MLP neurons of a small language model. Each row is named by its layer, matrix (gate and up: input weights) and neuron, and shows model dimensions 394-457. Each number is 128 + 32 x the weight over its row's rms, rounded and kept within 0 to 255. A neuron's up and down rows have the sign that makes its largest values positive.
A block is one neuron, or neurons of one layer that tend to fire together. After each block is what it responds to, as a language model described it from the Wikipedia text at the highest values.

L9.gate463 [ 93 104 233 101 164 125  96 108 108 103 119  95 159 157 125 146 113 160 122 131 159 199 144 176 190 121  94 154 109 139 158 100 133 123 129 125 150 123 115 145 140 135 176 167 137 171 135 116 102 115 181 126 147 154 109 121  81 109 121 149 172 157 173 205]
L9.up463 [ 97 157 120 146 124 134 134  73  84 184 102 123 138  91 175 128 119  79  98 159 147 129 103 177  91 120  75 177 110  77 118  72 122 170 158 112 155 163 110 155 117 128 160 162 119 111 127 183 124 137 182 174 136 147 141  93 129  95 145 140 131 139 135 134]
Event verb completions. Endings of verbs for founding, ending or disaster events (founded, dissolved, recaptured, capsized, crashed, passed away), plus mid-name pieces like Wojci-ech, Suz-anne.

L5.gate469 [ 87  83 125 138 153 152 133 160 216  91 141  78 163 173 161 127 150 195 125 132 111 143 159 135 199 127 187  77 182 135 158  97 166 143 154 151 121  55 150 126  92 190 148  77 130 106 106 228  92 111 178 109 126 114  99 166 128  92 129  84 100 120  36 178]
L5.up469 [ 92 149 166  88 139 121 114 156 117 125 114 127 180 133 124 137 107 140 113 160  79 136 146 167 103 152 101 125 149 155 133 116 119 128 155 144  99 118 121 172  94 146 120 163 109 184 152 117  87 142 118 128 121 166 139 142 126 149 107  78 141 106 105 148]
L5.gate672 [116 155 150  95 126 120 131 142 154  80 115 177  87  78  86 197 126 151 102 137 141  94  70 119 123 106 127 125 111 177 119  38 148 115 135 164 161 121 113  94 109 144 167 133 168 144 119 108  96 161 137 128 140 180 164 100  74  92 183 154 101  87 164 140]
L5.up672 [129  97 132 116 118  44 131 118  99 150 101 133 184  97 134  95  53 168 152 186 126 123  93  83 142 105 128 159 162 110 132 120 115 182 109 129 152 108 160 106  85 153  98 115 132 134 119 149  89 206 140 122 136  94 153 163  95  99 179 157 130 159 181 111]
L5.gate1078 [152 172 158 124  95 231 139  74 176 163 120 155 148 124  97 149 117 109 147  77 141 160 119 169 138 127 149 104 120 177 161  94 135 156 194 144 127 133  97 115 127 132 143 194 170 171  82 137 106 103 110  88  98 196 108 180 153 135 164 110  65 135  96 118]
L5.up1078 [152  97 122 142 165 107 118 118 106 112 182  99 119 139  93 112 176 107 124 173 168  75  52 148 130 150 109 147  87 114 146 131 166  70 131 152 151 193 101 135 134  65 131 106 174 115  95 167 140 145 122  72 140 141 122 114 185  88 103 116 140 177 165 153]
L5.gate1082 [ 99 214 144  92  98 208 136 138 101 106 141 114 116  84  94  84 161  74 195 100 140 150 134 125 106 108 145 124 102 149 206 124 136 127 121 176 101 102 144  68  88 163 128 107 132  60 150 120  87 132 179 102 138 150 118 137 143 134 171 113 151  86 171 122]
L5.up1082 [149 216 183 180 131  85 153  99 104 180 202 128 135 212 125 121 111 118 109 164 127 118 123 115 169 189 163 120  99 147 103 105  48 106 137 182 159 171 172 151  42  56 125  90 126  72 193 141  93 122 155 184  40  90 105 114 103 149 138 126  63 108 159 187]
L5.gate1095 [159 133 162  56 177 195 125 129 140 138 208 129 175 155 132 171 115 129  85 172 148 153  97  96 128 123 156 179 200 105 103 152 148 103  48 148  60 129  43 162  84 158 144 133 112 122  95 117 126 165  92  97 178 129 160  97 149  79 118 136  99 145 158  94]
L5.up1095 [156 141 159 137 113 114 144 150  89  84 131 122 119  65  71 103 121 167 151 123  76 134 172 121 145  73 175  87 141 138 103  68 123 120  96 135 156 176 143 123 158 178 114 106 164 136 137 134  82 193 146 179 124 124 139 156  50 114 184 172  95 132 168 104]
L5.gate1152 [134 123 101 156 178 163 139 123 165 114 152  80 196 151  60 124 160 141 111 165 129 139 147 199 110 157  83 200 151 166 123 123 179  97 171 131 149 119 138 118 141 125 141 146 101 157 131 120 149 155  99 160 181 158 142  54 140 159  98 137 143  87 134 110]
L5.up1152 [158 120 162 128 120 130 172 189 110 107 114 147 113 113 129 132 158 136 122 154 117 129 111  89  89 143 119 170 114 183  61 167 148 120 179  87 135 159 168 113 133 150 114 132 201 170 115 101  99 110  88 109 171 100 110 162 110 119  83 160 155 115 178  84]
L5.gate2314 [157 163 191 101 149 156 128 108  88 120 184 190 156 165  88 171 135 154 185  73 131 113 146 110  66 123 196 116 151 164 158 174 133 119  71 116  65 125 157 129 149 105 121 212 116 184 125 121  88 189 118 104 138 152 143 134 132 135 130 106  86 127 136 173]
L5.up2314 [149 147 100 138  99 145 164 178 129  81 129 144 137 122  80 159 122  95 138 166  84 142  82 116 159 131 144 156 189  74 129 112 105  54 129 122 129 122  84  80 177 157 179 131 113 182 125  70 117 127 125  87 162 125 120 148  98 121 180 164 153 108 129  71]
L5.gate2335 [ 86 123 124 124 153 173 141 119 114  74 158 122 138 127  67 255 163  94 142 153 183 155 110 139  71  71 137 156 179  74 149  79 125 108 186 195  83  85 134 121 108 107 147 118 141 133 164  91  98 103 117 141 143 108 129 160  95 122 161 145 117  60 126 157]
L5.up2335 [153  95 115 120 155 113 154 122  63 131 121 169 138  87  92 114 149 163 115 166 164  94 138 150 133 138 148  88 145 119 144  48  93 145  19 146 105 114 176 115 173 117 103 138 129 172 109  80  98 113  95 101 129 171 153  99 119 156 192 115 100 140 120 158]
Table headers and birth-date ends. Fires on column-header words after a pipe in wiki tables (Title, Candidate, Club) and on final year digits or closing parentheses after birth dates, as in "(born 1968)".

L7.gate231 [ 92  89 151 130 165  51 144 117 149 147 139 103  69 142 147 208  96 183 114 144 147 124 136 158 111  97 170 149 165 114 141 121  98  70 100 123 131 148  81 129  40 127 153 163 113 108 142 119 182 182 148 178 126 110 169  77 141  97 137  92 133 121 159 170]
L7.up231 [180 111  99 179 142 141 153 125 139 174 109 229 100 134 195 148 112  97 165 114 183 187 172  89 115 138  97 117 159 155 113  93 126 117  86 173 134 141 132 153 108 127 112 145  87 184 131 130 141 206 162 166  95 129 159 109 112  54  92 100 178 112 129 140]
L7.gate266 [132 139 132  94 154 162 139 148 119 140 102 133 137 154  72 127 128  91 171 125 126 120 144  60 175  74 118 133 164 134 112 139 145 128 111 237 167 108  92 111 120 198 101  94 114  98 165 148 120 195 122 113 115 159 104 140 109 121 158 171 110  89 115 146]
L7.up266 [107 127 123  68 146 141  88 150 183 123 164 107  77 144 117 106 183 140 162 100 160 122  92  99 144  56 150 151 170 114 136 114 125 107 122 147 102  86 148 120 108 140 184 131 151 186 162  81  89 125  73 119  95 143 121 116 106  77 161 117  76 143 201 134]
L7.gate1338 [134  90 108  96 141 120 137 110 118 135 143 138 109 168 118 110 108 176 149 158 165  99  85 184 183  84 153 139 112 120 182  85 182 129  49 144 144  80 110 146 159 206 146 157 143 128 127 118  87 160 206  96  98 178 113 150 120 114 170 159 156  67 140 170]
L7.up1338 [147  93 139  84 170 128  66  88 104  98 129 103 152 160 113 123 149  74 110 155 163 112 165  96 146  68 130 120 114 114 125 147  89 137 128  97  94 145  75 167 173 128 178 112  82 134 129 122 167 154 132  67 155  69 124 155 105 171 139 120 152 155 143  99]
L7.gate1694 [143  91 118  84 162 178  54 111 120 119 130 117 163  92 147 178  72 133 133 104 146 113  84 150 133 128 191 112 174 115 139 111 145 145  79 144 151 152 116 154 104 113 118  87 119 117  94 125 123 141 190 134 135 168  94 131 157  88 139 179 122  69 134 121]
L7.up1694 [ 59 127 128  97 155 130  93 109 144 123  83 150 116 152 115 150 116 153 127  64 147 101 170 106 146  88 139 144 112 147  98 104 163 168  69 172 103  78 106 124 175 146 115 148 124 157 157 126 138 169  88 131 119 145 169 130 126 127 145  96 108  52 148 134]
L7.gate1973 [154 104 196 109 162 107 132 123 174  92 139  70 156  93 152 135 108 118  97 109 144 176 132 121 145 110 126 107 127 135 111  81 141 114  92  88 109  45 125 142 104 149 147 162 135 172 187 114 163 157  77 126 148 124 148 136 112 132 136 140 117 116 224 102]
L7.up1973 [157  68 145 138  96 115 104 155 121 171 126  50 165 145 144  70  96 130 143 147 168 129 127  72 186  80 108 107 152 108 159 165  92 158 100 108  80  71 143 144 104 178  62 163 116 122 124 122  94  97 130 123 121 172 129 150 102 165 143 229 135 154 104 140]
L7.gate2074 [104 128 114 131 157 189 116 128 113 140 165 162 165 176 128 152  55 117  99 151 198  90 143  85 142 148 140 161  96 143 112 106 177  69  11 173 141 196 100 133 119 145 141 133 233 163 177 170 170 117  64 155 142 160 144  63  76  61 150 133 101 138 149 136]
L7.up2074 [144 104 124 101 109 163 108 116 114 153 122 120  87 118 137 113 134 129 100  75 104 138 111 112  97  59 149 115 138 151 141  82  79 112 144 188 136  66  90  87 114 138 147 159 110 112 122 107 104 180 105  73  71  93 100 142 127 171 151 168 191 143 162  93]
L7.gate2263 [146  74 110  87 166 158 110  46  71 110  89  78 209  86 104 119 141 145 131 131 162 140  78  98 137 112 157 139 180  97 173 105 173 130  96 161  90  86  86 154 151 168 119 133 165 155 122  95 106 149 145 141 128 127 109 108 187 120 100 145 110  99 168  83]
L7.up2263 [135  75  87  99 151 131 161  98 126 119 125 121 150  89  93 157 160  95  83 113 107 210 142  88 189 180 161 105 177 127 115  81 146 134 122 103 133 115 156 143 167 163  68 125  58 140 123  92 145 169 111 185 117 106 112 190 109  99 175 131 142  91 127 179]
L7.gate2306 [155 114  48  73 150 120 172  97 157 111 180 146  99 108  83  91 112 114 128 138 189 128 140 124 101 198 133 125 157 144 123 131 149 146 114 127 157  85 135 139 127 149 121 139  67 179 110  91  85 116 127  75 160 122 165  95  90  88 133 165 156 107  50 128]
L7.up2306 [188  85 167 158  88 105 150  77 146 109 121  93 203 130 142 121 137  95 121  91 130 159 139 119 155 120 108  49 178 156  82 175 103  99 104 164 114 107 168 177 185 117 129  88 164  87  94 148 136 189 117  89 177 117 121 177  72 143 166 112 160  90 117 111]
Table column headers for people. Header words in Wikipedia tables and infobox fields naming the person column, e.g. Singer(s), Rider, Player, Candidate, Author(s), Screenplay by.

L5.gate478 [170 138 159 113 179  58 102 139 118  82 102 103 145 127 104  97 141 126 110 211 103 189 129 151 158 118 168  94 144 151  71 131 126 113 111  98 153  63 111 128 157 148 138 153  78  72 143  65 142  81 146 182 135 204 122  86 130 157 111 166 132 114  89  97]
L5.up478 [ 82 154 165 183 103 115 109 165 122 122 157  96 165 133 102  95 108 194 113 141 138  99 145 145 143 129 128  98  87  73 126 156 145 124 141 142 128 112 152 118  80 110 155  66 140 131 113  99 143 133 116 118 160 106 120 115 146  69  98 148 133 130  87 163]
L5.gate828 [ 89 135  75 153 131  75 158  96 118 116 146 113 164 101 151 118 150 193 180 116 108 129  99 179 137 126 118 149 142 102 135  81 139 201 103 146 140  68  44 167 136 188 146 135 193 131 129 131 147 137 163 140 135 149 146  95 133  74  98 173 158 155 108 154]
L5.up828 [ 81 113 170  94 121 164  53 150 140  91 101 128  73 141 135 101 136 189 162 164 148 128 127 132 141 125 117  90 172 112 149 157  48 115  84 202 135 118 135  70 163 153 116 117 136 137 144 100 106 122 148  70 159 140  80 139 161 135 144 159  91 142  83 132]
L5.gate958 [165 153 137 141  91  90 146  92 118 170 158 127 157  60 171 102 114 116 157 107 149 139 110  65  76  92 128  94 182 133  85  84 129 128 121 182  77 104  92 146  24 152 101 109 127  64 150 110 125 139  84 180 125 102 127  56 150 105  93 111 136 154 132  76]
L5.up958 [ 99  87 115 153  38 170 200  79 170 122 116  89 132 181 184 137  95  91  67 104 146 179 104  83 151 147  97 120 128 116 177 119 116 137 209 128  92  70 123 119 105 126 146  98 108  75 144 132 190 177 140  98 100 128  93 172 132 122 162 118  95 110 145 101]
L5.gate1485 [ 92  82 126 101 156 137 131 100 160 106 144 168 112 115  96 121 142  99  74 166 104  72 157 152  88 166 181 154 170 146 124 120 138 126  78 135 150  61 146 140 133 153 125 122  67  94 203  52 143 135 164 170 150 162 167 140 162 116 130 182  60 132 184 136]
L5.up1485 [142 141 160  90 154 113 108 149 141 123 135 107 152 124 116 136 128 182 125 157 128 100  89 104 123 147  55 119 102 159 174  67 156 169 131 144  76 154  86 138 179 158  89  86  89  59 120 173 155 138 151 145 104  88  97  87 176 145 133 187 139  94 146 197]
L5.gate1566 [128 113 153 151 109 113  47 165 202  84 166 116 152 152 136 161 121 152 145 134  58 153 151  99 106 133 201  80 165 115 159 130 109 152 150  77  98  67 135  47 165 176 111 138 145 166  64 124 139 188 128 164 111 110  90  90  77 115 134 160  80 158 133  53]
L5.up1566 [164  79  87 136 123 102  90 117  98 157  70 123  69 102 134 111  93 166 103 178 145 112 164 138 115 139 138 155 141 131 110  68 172  98 115 122 124  74 120  75 151 146  93 138 141 147  89  93 144 130 152 122 165 159  21 160 133 117 177 146 179 138  87  61]
L5.gate1577 [144 168 164 138 176 147  94 103 134 101 215 103 108  84  88 151  96 199 130 124  88 167  48 175 173 147 118 118 137 143 174 156  79 104  95 148 109 111  61  86 181 205 172 128 112 111 117 134 163 113 166 149 127 142 126 145 130 120 170 106 155 173 152 171]
L5.up1577 [103 168 116 103  80  77 150 168  97 143  70 119 115 107 104 200 140  85 115 156  90 141 105 122  91 130 114 166 172 139 153 135 143 133 160 116 110  89  80 118 158 140 138 104 156  93  99 120  95 162 145 147  97 146 103 139 145 141 142 109  93 106 202 157]
L5.gate1677 [116 123 155 180 111 114  45 132 170 139 109  74 170 166 103  68 131 159 144 152  88 135 135 152  87 181 134 183 124  82 109  83 107 150 122 118 109  87  73 107 134 167 136 145 157 132 129  93 162 136 142 121 159 128  98  96 122 148 132 121 113 114 155 159]
L5.up1677 [144 180 104 140  95 143 130 113  83 136 135 129 101 167  86  85 119 109 130 149  80 130 180 190 132 139  80 137 111 137 144 120 110 136 118 123 155 124 188  49 102 176 162 124 134  96 114 116 153 160 139 115 137 142  61 101 162  99 151 164 128 166 183  74]
L5.gate2015 [129 136 123 107  81  95 135 124 146 153 154 140 209  84 143 176 149 162 108 149 118 138  97 130 106 171  83 191 160 161 158 141 123 103 126 151  88 125 100 150 110 138 177 104  72 103 133 112  84 158 150 130 149 105 180 119 174  93  80 126 102  98  92  71]
L5.up2015 [180  94 129  95 109 144 182 121 151 164 140 148 158  95 155  84 103 127 105 162 142 184 167 177 170 118 134 141 112 165 107 140 104  91 126 107 125 151  75 106 111 171 165 152  93  78 102 153 161  97  73  91 136  96 128 158 142 152 131 102 136 134 168 108]
Event and outcome nouns. Word endings or whole words that name an event or outcome in a narrative, like surrender, expulsion, collision, disappearance, return, died, took place.

L7.gate274 [151 175 121 191 133  83 112 112  64 166 125 150 155  99 117 150  56 138 127 139 131  77 146 148 125 139 106 159 173  76 143  98 117 105 170 170  89 140 150  83  85  84 153 123  65 107 161 134 139 149  97  78 158 150 138 120 176  94 109 136 141 109 153  90]
L7.up274 [104  89 212 104 114  96 146  60 122 113  95 179 133 133  78 165 130 108 119 124 181  69 143 157 147 106 188 160 116 207 154 111 140 120 136 161 122 143 105 105  93 149 127 118 105  54 113  85  90 119 112 148 142 120 134 102 148  85 127 139 121 129 125 105]
L7.gate430 [152 173 117 128 118 137 141 121 178  47 103  89 146 150 156 143 150 162 131 123 155  91 104  71 112 164 195 138 169 175 183 107 133 112  95 155 129 105 215 125 142  87 125 119 118  85  77 115 116 121 111 147 221 152 151 167  91 160 131 115  55 133 157 103]
L7.up430 [139 159 102  95 112 107  89 182 132  74 100 144 131 168 102  78 100 141 128 121 120 144 112 163 135 126 165 165 155 109 141 126  95 195 129 157 148  83 143 187 117 152 119 119 126  91 147 139 135 179 122 122 118 145 174 160  86  96 127 137  84 146  67  81]
L7.gate716 [145 132 139 122 125  91 140  86  97  84  71 119 193 141  83  92 142 151 137 145 123 129 160 111 146  94 202 115 143 171 149 170  93 145 109 159  81 124 157 137 113 113 124 113 166  99 177 146 152 138 155 108 161 153 157 127 116 119 165 164  80 162 178 144]
L7.up716 [198 134 118 115 147 164 160 126 118  90 160  92 116 127 151 107 136  80 127 168  91 126  90 150 105 123 139 120 161 136 111 202 145 122 129 147 202 129 121 111  97 136 113  91 126  81 126 150 138 100 109  93 148 157 123 121 149  83 137 145 146  97 111 114]
L7.gate747 [120 156 149 110 101 186 141  79 134 138 157 173 168 104 123 152  88 116 163 110  66 136  87  97 152  85 150  79 119  99 101 157 126 175  96 138 193 106  98 117 112 105 151 139 157 131 128 153 137 142 185 130 146 140 140 120 161 128 128  94 121 180 145 158]
L7.up747 [112 128 155 157 146  65  76 163 101 165 135 186 177 168 107  97 174  71 114 148 171 155 126  94 163  80 195  86 142 146  90 140 123 203 180 146 174 142 115 142 106 133 135  67 110 119 191  92 187 122 114 153 167 147 114 113 112 108 197 143 124 144 148 133]
L7.gate1356 [110 136 153 146 134 139  84 167 143 192 115 130  97 153 122  60 125  55 173 140  66 103 137 109 125 114 151 146 150 161 131 152 115 136 105 122  81 169 162 146 109  74 139 108 113 156  66 152 128 110 154 141  65 144 135 115 106 125 126 103 110  89 153 150]
L7.up1356 [147 101 135 117 103 127 101 112 123  80 151 159 117  93 155 160 140 160 175 144 101  85 122 122  59 140 121 132 110 175 163 144 113 101 173 115 126  86 108 149 172 132 180 152  89  62 148 121 140 151 106 167  63 113 117 129 144 106 217 136 168 107 129 131]
L7.gate1451 [149 118 157 150 180 143 169 103 135  86 106 118 106 121 140 122 149 102 142 141  83 101 122 145  63 159 180 134 121 169 170 100 117 198 128 150 105 136 149  89  81 160 169 157 136  87 123 148  80 156 131 116 152 101 124 141 125 133 134 137 156 152  74  78]
L7.up1451 [204 117  90 130  85 122  86 116 184 143  86 158 124 109 158 114 162 105 124  82 102 175 138 153  98 144  93 136 131 134 101 169 103 136 132 112 115 122 147 125 140 132 151 103 161  89 166 139 161 136 143 125 238 112 190 150 143 139  85 171 188 112  93 121]
L7.gate1727 [140 146 120 145 182 175 138  97 108 135 165 144 214 156 146 116  88 167 171 116 133 116 111 140 162 108 171 136 172 117 168 161  89 136 144 190  88 131 108 168 105  93 145 182 168 118 164  62 112 184 169 144 219 107 160 122 183 132 194 171 127 125  77  95]
L7.up1727 [136 123 159  94  91 148 113 164 121 161 115 129 159 108 130 153 101 172 127 175  72  68 149 194 107 176 161  99 143 143 137 106 150 156 143 176  69 126 158 166  84  60  87 164 132  86 160 122 138 160  92 117 123 143 169 158 112 119 128 179 169 129 119  54]
L7.gate1858 [166 177 134 163 106 126 180 117 209  89 140 132 135 148 113 115  88 114 107 108 116 147 121 161 144 163 177 145 149 158 151 122 155 102 136 145 103 100 145 173 137 106 108 219 115 112 141 120 112 141 123  82 144 121 147  84 170  98 112 139 226 118  85 119]
L7.up1858 [ 86  89 164 133  66  92 120  85  79 109 155  62 167  86 126 126 155 125 166 137 107 126 142 116 110 123  86 112  91  88 168  90 106 140  79 183  95  93 134  89 176 124 106 152  91 174 178  95 141 140 122 113 156 115 112 186 137  99  69 131 135 114 144 156]
Preposition-governing word endings. Final pieces of words in set phrases that demand a particular next preposition, like in conjunction/accordance/cooperation (with), responsible (for), makes up (for).

L5.gate51 [108 134 124  89 128  66 146 118  85 202 155  96 164 136 133 102 148 178  94 145 174 121  99 155  93 123 167 137 125 130 167 127  89 122 190 154 121 147 137  72 137 214 135 166 157 180 151 134 104 123 138 151 184 203 109 167 117 186 165 167  52 159  97  98]
L5.up51 [176 116 124 164 129 137 132 149 121 168  71 148 183  95 120 130  96 174 109 116 143 153 111 129 144 154  70 157  68 157 124  89 158 112 200 109 101  97 116 151 114 117 164 111 129 127 140 148 138  87 152 176 148 183 185 132 111 125 147 125 132 123  86  92]
L5.gate646 [100 128 110 125 163 136 115  83 173 102 133 132 128  95  90 117 103 132  85 133 157 189  92 166 103 153 148  89  94 168  96  79  78  72 136  95 117 139 128 152 111 128  79 190 127  69 117 127 125 117 126 147 147 138 107 161  89 130 121 166 161 157 130 176]
L5.up646 [120 148 148 169 110  83 135 150  82 114  84 188 162 171 158 120 124 129  82 191 128 149 121  90  53 146 210 162 162 186 142 173 164  81 132 127 128 141 154 127 173 142 143 100 156 145 111 113 110 177 103 113 166 145 132 113 121 163 136 112 126 151 128 117]
L5.gate821 [105 133  96 106 170 134  83  76 100  71 124 156 116 101 100  70 171 159  75 150 145 143  80 162 153 110 128 110  75 155 180 143 145  86 122 175 145 148 139 139  70 150 126 173 112  86  74 167 194 102 144  88 135 177 111 122 106 147 105 132  74 139 133 148]
L5.up821 [103  95 135 119 129 111  95 134  87  92 165 188 132 200  55  84  62 104 142 138 161 173  50 199 127  94 140  55  70 165  94  69 132 106 123 118 112  79 131 105 186 133 109  98 107 114 127 159 165 127 154 150  56 161 114 210 103 172 127 123 131 158 167 149]
L5.gate954 [ 94 134  68  75 177 170 112 105 135  97 185 166 176 146 118 134 113 160 113 136 146  66  87 132 148 171 122 150  79  80 121  88 133 107 133 144 128 118  59  81  90 129 106  99 138 150 164 137 142 116 124 155 151 156 148 130 157 145 106 106 143 200 159 181]
L5.up954 [148 129 148 154 134 165 124 119 165  80  57 127 145 210 127 206 159 143 199 153 105 145  89 173 137 208 135 105 151 145 173 177 113 156 112 128  91 142  95 170 127 173 104 154 171 132 158 117 123 169 142 191 139 125 111 134  85 159 159 189 101 112 102 109]
L5.gate1052 [134 170 140 103  88  74 113 127 147 140 171 131 104 128 105 136 144 117 153 131 124 163 101  30 107 188 151 105 165 151 158 104  79 130 176 140  81  93 142 112 180 178  98 120 146 111 113 125 107 144 135 171 183 175 191 188 124 124  66 220 117 129 153 139]
L5.up1052 [160 112 136 134 129 126 206 126 104 101  97 114 119 139 134 130 126  96  99  76 118 170  53 110 103 130 138 112 170 141 111 165 149 125 141 116 152  90 148 156 174  45  87 100 158 143 134 108 141 119 148 124 138 142 208 113 124 123 142 112 158 227 127 142]
L5.gate1435 [136 170 169 149 174 131 160  73 143 107 139 121 103 130 126 110 170 158 127 126 100 146 139 143 135 151 123 140 126 130 137  78 122 116 121  87 135 143  45  98  78 144 135 191 124 169 137  76 125 121 134 146 159 144 120 143 116 107 145 137 107 121  69 109]
L5.up1435 [115 124 111  63 128 117 118  69 167 184 105 141 119 128  76 134 107 132 165 142 190 127 176 111  64 122 141  93 137  99  86 165 122 181 147 131  88 115 130 118 187 123 122 164  55 108 152  86 124  46 146 189 138 146 135 175 110 143 165 161 169 165 179 122]
L5.gate1920 [175 144 152 102 146  97 115  75 100 122 128 138 204 121 108 125 113 154  72  70 136 175 171 131 131 130 123  96 165 154 129  98 140  98 159  93 150  80  86 105 147 161 120 131 166 123 108 119 169 130 176 116 150 165  81 200 101  85 128 128 141 152 191 162]
L5.up1920 [136 181 138 122 160 183  92 125 111 145 141 112 120 149  60 110 137 143 125 149 145  96  60 123 111 109 168 158 106 109 137 141 162 197 144 129 181 139 176 126 144 140 168 103  87 146 158 126  95 133 126 141 143 168 114 140 168 167  96 132 178 130 148 146]
L5.gate2305 [119 176 132 106 192 124  75  81 116 175 110 158 148 105 117 155 108 152 144  81 136 159  76 130 109  85 163 195 137 102 153 132 144 142  99 184 185 114 128 131 126 152 188 120 162 101 202 103 139 118 163 161 176 164 182 194 144 124 138  92 110 160  99  83]
L5.up2305 [ 93 112 135 169 106 131 160 126  95 122 142 170 155 120 134 120 117 134  77  88 155 175  72  91 147 142 180  41 149 157 140 136  73 131 141  96 124 112 108 108  68 136 111 109  47 134 123 147 113 136 151 155 167 177 138 127 118 141 171 137  87 128 102 102]
Word after "in" in prepositional phrases. The word right after "in" that completes a set phrase: in addition, in this way, in most cases, in order to, in conjunction.

L7.gate820 [165 115 152  51 143 113 145 138  95 156 133 166 149 108  71 114 103 120 188 116 189 103 107 122 129 103 165 208 133 126 146 114  75 121  88 175 120  68 110 134  72  88 125 110  72 142  79 117 100 130 152 155 172 106 161 129 156 134 160 135 100 236  40 196]
L7.up820 [104 150  76 131 106  93 156 108 109 117 118  71 166 115 100  76 129 135 106 127 106 133 157 203 116 108 129 149  61  98 182 117 133 188  88 145 169  82  70 122  42 150 146 124 133  44 141 128  92 127 128 105 216 152 123 177 111 142 169 108  65 106 137 182]
L7.gate904 [107 141 186 133 115 150 155 136  96  97 137 129 193  72 144 144 153 139 174 144 117 118 106 144 135 103 170 131 122 101 147 168  95 129 132 141 128  79 157 100 107  92  76 154 100 139  90 133  80 179  97 130 168 164 148 115 108  76 110 157 138 153 121 100]
L7.up904 [190 209 112 145 126 103 142 124 127 103 122 179 115 126 131 173 161 127 133 150 135 172 107 125 112 138 114 125 121  68  86 153 115 176 137 158 183 158  99 115 134 106 111 103 103 107 131 136  81  92  90 145 157 125  85 131 147 133 106 133 138 139 108 165]
L7.gate918 [116 144 108 105 154 134 122  74 128 124 153 130 165  95 147 168 131 152 140  90  25  85  73  78 109 143 104  84 162 175 107 106 172  84 129 185 147 143 208 105 140 113 113 178 179 115 124  95  90 124 138 133 164  90 111 105 107 150 162  95 130 142 147 172]
L7.up918 [102 173 105 144 168 127 159 113  98  85 189 157 122 119  77 148 123 140  32  75 113 125 153 160 115  51 120 212 112 123 127 111 131 132 119 154 138 159  81  69 125 132 109 112 110 134  95 140  63  90 153  82 148 106 106 174 112  90  91 130 128 121 165 131]
L7.gate1409 [ 88 108 165 149 109 128 165 157 145 164 197 123 191 186 126 144 141 161 141  76 155 163 133 123  93  56 179 110 137  96 137 115 135 126 141 103 139 134 109  62  98 150 177 120 129 123 126 160 108 203 168 130 197  95  74 147 138 137 117 126  76 138  86 127]
L7.up1409 [125 131 113 160  69 147  98 127 212 154 130 116 156 132 121  72 141 128 138 110  96  96 151 114  79 125  66 154 103  90  94  98 140 111 120 200 154 113 139 104 124 158 129 117 182 147  77 159  81 161 132 186 113 138 145 106 145 109 168 153  97 184 122 144]
L7.gate1661 [157 183 118  55 134 125 105 182 120 153 119 120 184 100 120  81  95 136 102 149 132 113  96 151 133  58 177 102 166 122 130  59  49 132 149 162  89 114  49 144 103  93  96 127 124 137  89 175  95 176 171 167 102 117 136  84 122 126 113  87 176 108 109 184]
L7.up1661 [132 116  89  54 150  60 126 111 110 115  79  99 110 131  91 167 130 115 165 123 193 122  95 132  64 117 135 181 161  91 193 113  93 153  99 116 141  90 105 105 164 109 147 132  92 110 104 115 144 173  68 155 111 162 134 138 180 137 148 129 105 102 132 117]
L7.gate1790 [103  92  84  77 192  96 134 166 137 100 165 108 164 177 113 150 114  88  82 138 100  93  74 148 117  88  81 128 125 138 103  33  90 113 134 191 130 133 140 119 191 148  79 126 140 142 170 157 161 107 116 154  86 134 141 103 182 120 125 100 123 131 133 134]
L7.up1790 [ 78 101 152 104 175 132 118 137  67  84 128 153 136 125 154 163 150 104  50 175 137 111 159 156 150 116 103 135 132  87 181 128 142 125 147 144 137 171 162 112 129 106  72 145 150  47 122 182 147 138 187 112 120 108  98 113 123 130 104 163 137 127 158 123]
L7.gate2158 [112  96 123 112 114 111 154 123 162 114 155  97 191 130 111 116 134 137 156  88 111   0 127 133 148 148 139 166 139 112 138 128 131 142 103 206 169 173 121 164 128 132 129 130 158 112 145 210  85 175 137 148 156 107  82 110 109  80 120  96 146 151 145 133]
L7.up2158 [141 109 192  74 194 110 105 100 119 148 132 123 176 149 135 115 133 131  78  84 183  65 117 117  99 123 166 155 141 127 154 177  94 121 126 163 146  79 160 118  57 144 108 149 110 135 102 131 107 124 142 135 127 118 112 133 110 121 162 149 182 149 112 108]
L7.gate2208 [ 66  80 133 114 130 174 113 119 168 144 183 128 162 134  86 169 130  93 117 105 167 125 116 139 123 126 142 122 140  77 173 135 156 176  92 142 161  79 109 176 165 182  88 115 124  77 128  65 141 112  97  68 171 104 113 106 158  73 130 140 118  89 166 170]
L7.up2208 [165 107 125  91 122  90 131 102 116 163 144 140 117 138 190 172 112 148 153 128 176 121 202 132 151 105 108 165 150 158 138 124 167 128 130 118 155 115  56 114  94 112 148 138 148 136 170 152 109 174 144 147 134  96  64  99 152 154 165 172 134 173 133 103]
Movement/staying verbs. Verbs of relocation, departure or remaining, often as narrative main verbs or their endings, such as moved, run away, staying, returned, home.